MLP neurons of a small language model. Each row is named by its layer, matrix (up: input weights) and neuron, and shows model dimensions 32-127. Each number is 128 + 32 x the weight over its row's rms, rounded and kept within 0 to 255.
A block is one neuron, or neurons of one layer that tend to fire together. After each block is what it responds to, as a language model described it from the Wikipedia text at the highest values.

L5.up236 [116 113 148 115 150  73 149 184 110 168 142 140  94 160 166 149  92  99 116 156 127 127  84 128 121 108 172 141 169 111 170 138 112 151 170 107 115 136 128 157 124 167 140 118 114 120 160  95  87 145 191 165 131 154 187 145 148  76 146 105  92  81 123  60  86 127 133 120 109 113 181 154 149 130 131 126 157 162 113 120 164 115  68 158  93 138 159  83 159  68 206  77  44 100  92 109]
L5.up319 [112 126 101 104 125  97 178  95 190 114  93  93 114  95  98 124 120  46  85 152 138 152 116 181 134  87 145 129 152 139 172  24 101 129 138 149  93 133 128 147 101 129 133 158 137 148 138 125 134 173 158 110 127 136 173 160  74  75 145 108 104 141 124 106 147 146 140 178 137 173  66 146 158 166 102  80  93 104  80 191 139 173 100 116  93 115 170  79 112 143 170  61 151 131  79 121]
Description: Agent preposition after participle. Mostly "by" (sometimes "in", "with") right after a past participle or verb, before a name: directed by, produced by, signed with, buried in.

L11.up34 [131  81 107 119 142 144  99 131 136 122  86 103 154 109 148  86  64 182 176 160 173 148  87 180 120 109 130 152  90  90 151  64 144 242 195 157 104 151  78 139  78 147 139 109 126 142  90 167 119 153 136 131 117 155 131 146 191 165 147  78  95 136 167 114 133 131 116 120 160 109 103 125 148  89 115 147 120 149 125 143 119 141 116 107 132 137 171 123 161 135 139 109 197 126  69 105]
L11.up78 [141  92 146  99 114 114 137 125 129 187 149 129 204 117  98 124  90 124  95 131 167 150 114 120 121 128 116 110  18 114 114 128 104 158 152 153 125 176  93 155 130 121 166  95 107 120 144  79 115 188  91 180 163 174 120 108  83 134 136  66 128 152 160 116 162 158 133 139 115 105  82 205 133 130 105 121 181 126 148 198  46 118  92 147 116 101 137 122 168  83 163 112  78 105  86 114]
L11.up173 [132 158 107 129 103  96 191 107 132 148  98 121 130  77 129  49 125 141 142  92 139 122 148 140 132 171 151 111  89 154 167 106 148 160 143 132 125  91 127 111  68  79 180 105 118 105 178  72  64 193  95 171 112 141 105 115  98 167 146 165 108 153 175 154 118 120 155  97  84 121 153 112 117 166 138 145 157 124 132 171  85 170  89 103  94  65 163  97 164 126  95  98  88  67 141 129]
L11.up205 [148 130 133 116  94 114 158 167 125 148 182  98 175  96 100 146 128 137 189 171 205 203 139 163 129 157 106 110  61 139 132 127 124 143  78 173 147 138 157 114 162 138 221 154 121 162 102  99 116 139 116 153 141  79 129 162  63 182 141  90  89 124 109 119 127 118 129 143 169 143 124 146  95 117  95 163 154 141 117 187 121 107  79  86  97 137 139 140 118 152 153  72 112 119 128 106]
L11.up261 [103 111 108 101 146 133 143 133 139 195  99  91 205  97  96  80 104 130 100 153 175 126 100 167 127 153 173 119  78 149  93 131 122 126 136 158 134 124  97  98  82 167 113  91  96 126 123 108  92 123 128 159  94 138 174 140 170 225 217  81 141 167 152 110 176 177 141 112 192 173 113 154  99 119 146 137 115 107 122 128 182 119 137 139  82 116 140  79 144  97 122  68 180 100 158 114]
L11.up426 [146 159  91  74 167 113  97 132 120 108  71 104 180 135 167 111 141 205 152 189 168 110 138 176 113 110 156 114  86 147 166 144 160 184 119 146 156 115 152 116 126 174 213 114  77 172 104  88 112 241  93 123 118 116 118 123 104 150  93  96 118 125 115 175 119 122 126 109 151  95  55 109 117 115  97 131 175  82 120 131 129 134 105  96 123 104 137 115 106  91 138 166 108 123  71 103]
L11.up441 [171  73 130  69  88 138 117 109 138 141  72  58 186 151 121 124  90 162 130 101 129 118  91 191  98 188 122 154  71 153 115 121 106 197 135 158 119 149 111  80 107 144 203 112 125 140 154 142  88 178 108 144 134 116 133 104 140 154  91  76 114 149 123 129 115 176 121 116 147  99 122 152  89 100  48 120 170 113 110 140 165 148  94 146 139  94 169 105 133 136 149 103 170 138  94 108]
L11.up547 [147 163 100  82 106  83 170 127 131 145 139 119 150 117 208 117 143 132  87 131 188 202  80 137 158 163 172 144 123 125 115  50 116 118 106 133 127 156  78 200 113  49 126  42 103 140 131 133 161 166 102 188 120  81 110 112 117 168 131 103 136  82 169 114 215 112 160 127 112 153 125 174 133 109 123 137 165  93 113 164  95  94  96  82  96 143 156 127 134 134 137 148 148  21 100 150]
Description: Before team or club name. Tokens right before a club, team or person's name, mostly in sports career lists, match results and stat tables, such as "signed with", a year's last digits, a score, or a row start.

L7.up22 [146  98 114 150 129 126 154 175 137 138  61  95 130  61 162 134 122 158 134 116 129 145 114 196 211 138 109 110  98 108 121 108 133 103 111 148 137 116 122  91 125  91 114 129 166 120 171 150  94 116 167 156 138 152 128 170 181 120 131 122 159 154  91 145  88 125 118  87 173 143 124 122 139 223  36 119 112 146 125  96 116 138  45 112 132  77 140 124 127 153 187 137 141 123  83 113]
L7.up91 [141  59 144 103 121 129 116 131 129 103 160 119 180 121 115 115 173 191 123 121 120 144 158 158 143 124 118 157  98 151 135 123 129  93 178 135  67 142  97 190 146 114 154 142  72 161  86  91 169 173  99 114 167 131 103 108 146 103 161 140 152 122 128 114  92 171 164 126 133  92 127 142  82 142 139 163 168  99 159 125  56  99  72 108  99 135 167 177 171 133 127  62 101 124 157 129]
L7.up178 [150 132 104 133 131 136 133 130 130  77  96  81 174 102 129 112 176 122  88  92 137 146 106 112 162 206 132 138  55 181 149 124 123 142 158  99  90  81 130 108 160 106 153 124 162 149 151  56 123 178 121 129 109 174 107 110 110 150  99 133 123  91 119  66  89 148 202 159 118 163  82 149 153 193 106  87  96  79  85 160  89 184 123 122 166 150  99 135 129 146 138  79 153 126 108 129]
L7.up328 [ 92  87 131 111 144 132 148  96 178 161 106  77 120 124 106  75 110 105  91 120 129 134  80 144 190 129 163 122 115 201 148 174 112 122 144  87 130 109 170 154 160  92 130 205 131 149 153 146  87 142 107 176 143 154  83 124 100 100 124 121 124 100 107  94  96 126 163 114 156  98 165 135  88 223 122 178  77 126 158  97  95 169 100 104 115 156 128 144 141 138 120  44 139  69  88 139]
Description: Wikipedia section-heading closers. Closing == or === markers ending Wikipedia section headings, plus final heading words, e.g. Distribution==, Population==, Later career and death===.

L5.up258 [ 52 102  92  78 109 125 103  96 127 184  87 151 138 128 109 107 159 140 116 122 106 117  91 132 172 138 217 110 119 108  91  70 166  75 120 117 172 119 170  79 166 127 172 168 142 135 123  84 189 114 111 169 166 120 129 114 125 170 128 152 146 148 155  94 177  56 131  89 147  84 173 124 161 184 156 152 119 156  97 133  86 140  85 112 123 145 153 180 124 176 116  82 138 120 116 119]
L5.up371 [107  86 117 141 154  98 182 183 170 176 121  89 153  75 142  74 123 161  83 132 126  66 117 193 213 155 188 116 135 161 151  96 147 129 197  99 112 111 116 105 170 106 115  86  85  98 153 139 161  95 119 157 148 149 118 124 154 105 146 150 155 134 103 164  83 121 149 105  90 106 147 129 141 182 137 107  78 128  94  98 102 151  98 158 103 109 130 151 129 133 109  83  97 103 111 147]
Description: Word-completing suffix pieces. Final subword pieces that complete a longer word split into tokens, such as -ology in etymology/cosmology, -hip in hardships, -ement in atonement, -umph in triumph; also closing == of headings and closing quotes.

L5.up292 [135 124 114 109 163 132 198 157 220 119 155 162 129 182 149  65 100 119  79 164 114  31 104 163  88 119 141 124  84 147 140 103 128 204 162 128 121 114 161 128 127 136 143 146 109 115 137 172 127 139 153 122 134 115 164 115  90 138 130 110 121 214 117 155  73  93 170 133 118 138 144 126  80 104 112 106  76 113 108 178 110 122 108  95  99 106 185  90  92 247 153  99  83  78 101 142]
L5.up549 [116 125 129 141 110 123 159 157 129 140 157 137 109 149 105  99  87  99 135 107 216  81 124 213 107 110  93 124 122 154 100  99 152 188 170 105 121 131 124 117  89 122 115 143  96 141 142 111 135 129 136  82 138 117 160 118 181  87 128 119 103 177 140 173 109 114 113  51 124 115 160 135 144  65 113 166 147 145 136 173 152 107  94 138 110 107 162 106 156 152 177 144 105 126 129 153]
Description: Word-initial fragment after break. Single-letter or short fragments that start a word split into pieces, mostly the first letter at a paragraph start (G in Georgia, W in Women), also after prefixes (pre-h, re-ent).

L11.up80 [171 107 118 140 116 162 205 121 136 173 150  94  94 109 142  73 126 143 120 187 102  98 142  91 104 106 128 138 110 143 221  62 196 111 132  91  85 140  30 128  96 117 123 109  95 121 154 122 123 161 161 150 143 147 136 183 122 107 112 130 135 137 112 105 130 105 112 125 148  78 129 213 132 137 107 142 140 161 138 110 191  99 112  89  80  89 177 124 106 181 157 123 119 175 136  76]
L11.up115 [ 94 131 138 104 107 168 124 178 150 179 158 170 105 124  94 142  89 142 179 134 120 113 120 152 140 116 143 118 129 143 111 129 149 129 140 132 134 158 122 116 126 141  96  82 118  75  86  98 157  99 148  97 164  99 148 145 162 116 150 132 162 132 143  87  79 131 110  95 161 126 166 212 116 154 141 126 161 144 166 172 201 100 142 140  25 166 148 166 166 153 150 180  59 169 130 112]
L11.up315 [113 105 121 107 127 117 148 123  97 155 142 115 120  98 133 129 123 137  84 153 167 108 125 128 110 122 122 133  41 130 112 136 238 101 121 103 108 133 106 164  99 130 148 150  45 130 103 159 108 159  94 111 198 141 145 172  98  85 135 124 106 190 135 110 144  64  89  90 186 123 146 160 116  90 143 147 174 150 121 130 134 142 134 119  77 121 144 152 128 122 115 138 134 194 135 140]
L11.up317 [ 90 135 113 148 171 154 131 122 156 127 126 169 178 110  99  72 131 132  78 147 136 142 104 169 144 139 130  75 110 140 178 112 136 130 195 105  87 183  94 165 145 160 122 142  58 142 130 114 139 116  88 100 191 125 117 154 147 130 106  75 123 160  99 126 136 115 143 153 132 102 163 131 139 174  54 129 151 149  98  92 167 107  80  74 121 108 190 129 156 128 156 113 188 153 138 124]
L11.up335 [ 88 145 168 115 153  85  87 184 153 181 179  90 176 136 106 118 113 139 122 180 162 120  58  87 184 134 106 166 110 131 108 110 191 122 158 132 113 142 186 138 178 123 168 138 140 110 107 177  94 157 112 114 177 140 152 169 101 120 126 133  98 102 116 115  69 152  67 123 152  82 142 148 130 114 132 176  53 130 163 139 152 102  92 117 109 129 175 149 122 178 106  90 126 138  88 143]
L11.up393 [136 143 150 118 184  53 146 162 147 174 101  89 122  84  54 122 152 224 175 156 110  66 120 126 122 142 148 153 115 123 139  87 133 151 130 146  77 138 119 114  65 186 139 159 153 145  88 148 104 139  96 136 115 165 114 130 141 171 129 147 145 112 123  59 151 155 142 136 199 107 112 103  91 141 131 101 100 112 184 129 153 135 124 173  57  93 113 138 128 151 140 128 158 155 134  77]
L11.up515 [ 94 105 128 122 154 130 143 174 154 129 106  61 147 144 150 117 156 183 126 109  77 182  97 177 116 147 112 165 152 162 132 164 141 140 120 169 169 151  97 149 113 122 144  91 130 131  80 111 153 113 109 147  96 146 162  96 165  71 146 133  92 125 108 117 112 147  57 113 134 142  60 172 154  96  90 143 162  72 118 148 188 155 137 111 126 140  85 135 122 151 131 156 177 185 124  96]
L11.up561 [ 91 113 130 112 186 114 203 132 151 166 139  95 140 161 104 151  90 128 135 164 108 129 101 136 146 182  95 117 106 128 142 130 195 103 139 130  85 180  76 204 118 150 123 108 127 118  89 141  68 124  82  97 184 143 145 142 124  44 159  82 126 170 144 157  80 125 101 108 128 118 132 189 140  87 128 129 116 141 137 101 182 129  70 140 141 159 189 115 147 180 187 141 107 156 112 100]
Description: Word-initial G fragment. A word's opening "G" or "g" split off as its own token, often fused with preceding punctuation, e.g. -g(athering), : G(ood), | G(roves); weaker on other mid-word fragments like tr-ig-ger.

L7.up136 [ 98 117  77 135 154 140 151 209 160 112 149 102 162  76 161 124 186 132 150 133 175 105  97 127 142  78 142 104  58 147 148 170 186 119 147  60 129 123 134  86 134 115 108 122  85  98 124 144 123 189 143 121 156 137  81 115 125 118 147 161  94 191 149 163 121 117 170  68 176  56 109 164  95 146  98 170 179 160 113 134 111 100 118 102 125 122 145  91 151 169 128 164  74  67 155 116]
L7.up147 [ 72  95 159 134 122 143 175 124 141 105 143  63 135 121 152 152 150 119 172 186 133  75 118 130 122 121  92 131 108 132 126 125 164 125 142 158 115 155 152 117 157 166 140 142 106 111 105 150 119 137  95 147 164 111 122 155 164  31 140 133 146 114 143 132  96  97 117  77 105 110 147 152 136  90 127 189 144 180 116 111 136 140  86  46 112 118 209  69 132 200 164 153 104 134 154 193]
L7.up575 [105 127 151 190 125 166 162 163 117 111 150  93 116 125 193 113 151 117 151 120 140 103  79 140 133 117 134 116 107 134 147 119 110 123 145 114 126  95 129 152 162 110 122 179  74 154 132 154  79  99 160 164 165  41 167 180  61 101 165  55 107 144 154 138 103 119 111 118 140 128 125 150 161 116 118 162 171 185 121 125 101 108  97  95  88 136 175 149 137 135 118 145 131  92 154 105]
L7.up592 [ 87  75 150 163 126 154 172 139 181 105 139  75 163 118 136 135  75 115 122 144 129  92 123 128 141 101 159 130 129 108 156 152 120 136 161 146 164 168 173 122 110 100 131 132 107 115 201 192 118 125 112 118 129  98 129 154  76 129 206 116 181 192 119 111 106 132 106  34 158 131  95 153 131 129 118 191 115 173 109  88 161  79 180 111  74 100 129 150 136 172 107 129 175  83 172 115]
Description: Mid-word consonant fragments. Short word-piece fragments inside a longer split word, often a "c" piece after a prefix such as inter-c-ity, pro-c-ured or for-ec-asts, also pen-et-rated.

L11.up48 [118  84  56  88 165 159 121  94  73 155  93 118 157 107 100  92 144 178 121 159 138  92  77 197 118 146 108 111 109 104 127  88 119 161  88 137 130 147 150 127  61 159 134 108 124 127 193 151 127 137  83 105  89 136 149 143 181 133 183 139 103 192 116 165 109 163 117 108 167 115 161 121  88 147  75 193 168 129 133 145 165 122 180 144  79 149 144 149 119 148 129  78 163 184 127 105]
L11.up160 [ 75  88 141 101 119 148 182 118 206 176 168 130 124 156 149 123  92  97 136 103 186 159  86 150 164 119 139 149 109 116 137 125 109 144 136  93 107 153  62  36 113 162 149 182 156 110 116 150 160 147 160 178 128 128 131 151 101 110 104  36 124 110 156  91 168  66  77 130 129 101 164 115 118 107 126 114 207 132 119 156 123 157 118 138 103 104 184  91 112 138 145 137 103  70 101  88]
L11.up161 [162 147  91  96 117 154  94 138 157 151 157 100 141 170 144 121 150 204  85 150 134 118 128 103 161  75 179 113  94 167  87 117 113 126 159 183 116 128 143 113  99 105 145 135 136 169 179  93 112 122  83 143 171 109 103 117 178 140 112  91 111 141 131 199 125 124 136 133  73 132 157 114  97  99 138 105 127  77  94 151 130 140 113 167 122 183 187 159 163 149 164 131 122 107 138  96]
L11.up171 [139 111  93 189 158 120 148  96 155 134 155 117 115 157 169  66 153 134 162 130 113 147 113 181 153 133 154 139 176  94 110  96 170 129 169 144 162  94 132 114  89 122 138 156 126 122 104 145 156  90 119 120 146 106 131 158  97 115 155 118 135 143 127 109 131  77 104  90 141 118 167 144 161  92 136 170  82 144 117 147 165 174 122 150  98 202 139  90 149 214 120 105 142 150 130 147]
L11.up190 [115  65 115 129 101  77 178 112 143 119  60  82 138 157  86 120 108 140  77 127 135  93 114  65 125 145 117 194 152 124 117 142  99 164 208 148 136 110  96 102 118 157 164 118 159 145  77 164 134 193 159 137 176 147 146  89 145 118 102  85 105 159  52 159 109 146 156 183 139 139 147 121 149 148 100  91 166 128  86 176 175 170 122 140 113 127 180 138 168 135 136 114 131 195 125 101]
L11.up412 [123 113 140 135 151 126 117 122 120 133 112  83 134 118 108 101 131  86 148 176 151 179 135 159 114  98  96 108 139  93 141 151 152 167 134 147 114 122 104 148 164 127 140 137  87  81 111 155 181 115 121 103 155 110 166 119 144  99 175 117  97 143 160 141 158  62 110 131 145 142 116 149 124  41 158 160 100  97 112 148  89 145 128 127  33 135 170 132 138  68  92 146 101 144 171 121]
L11.up438 [ 74  64  86 172 119 130 141 166 186 185 115  83 122 116 162 126 139  69 132 156 138 122 119 115 127 111 162  90  99  84 103 124 103 152 132  96 171  99 153  93 109 139 128 141 126  77 165 109 170 109 127 152 141 102 175 154 112 127 149 161 128 161 163 176 170 122  87 123 169 139 151 145  86  92 160 125 141  99 142 172  55 124 148 156  83 196 161  81 202 155  96 162  89 134 128  57]
L11.up540 [148 113 162  73 158  99 134 152 111 168 103 114 146 159 126 163 140 154 114  69 114 154 110 153  82 121 105 169  84 110 132 129 116 105 150 145 125 144 130  84  84 160 182 133 114  89 135 193 140 185 117 125 120  63 128  93 122 178 134 164 129 135 156 114  79  94 134 177 116 174 143 144  92  57 124 151 118 146  93 178 152 149 122  67 130 174 142 104 138  99 123 165 170 138 132 131]
Description: Word-start fragments. First piece of a word split into several tokens: a leading 1 in years (1975), -c in hyphenated compounds (high-cost), stems like exc, rev, emb.

L5.up152 [ 86  92  71 117 107 121 170 120 122 163 126 146 139  68 155  84 120 208 166 132  54 105 139 108 145  99  83 151 122 152  92  60 150 161 168 122  76  98 210 124 120  86 119 122 157 160 175 134  89 154 111 148 142 140 167 138 105 108 109 122 150 173 145 185 173  68 103 149 117 124 112 157 120 138 146 123 129 150 116 100 119 136 158 156 107 145 120 108 157 134 132 138  73 149 127 165]
L5.up483 [111 125 101 129 162 105 150  84 101 112 159 107 187  64 176 101 118 108 131 140 133 138 111 142 134  79 150 168 111 143 144 112 121 182 134 127  68 184 160 112 144 118 116 163 174 106 133 127 111 132 145 131 205  98 139 150 154  83 113 119 150 138 160 218  94  78 143 100 111 138 190 160 119 150 128 109 110 131 104 181 135 145 115 156  96 123 204 123 105 210  87 145  66 110 182 137]
Description: Year-initial digit 1. The leading "1" of four-digit years split into pieces, after in, a date or a dash (in 1765, June 10, 1952, 1974–1977), plus word-internal pieces like "us" in abuses and reusability.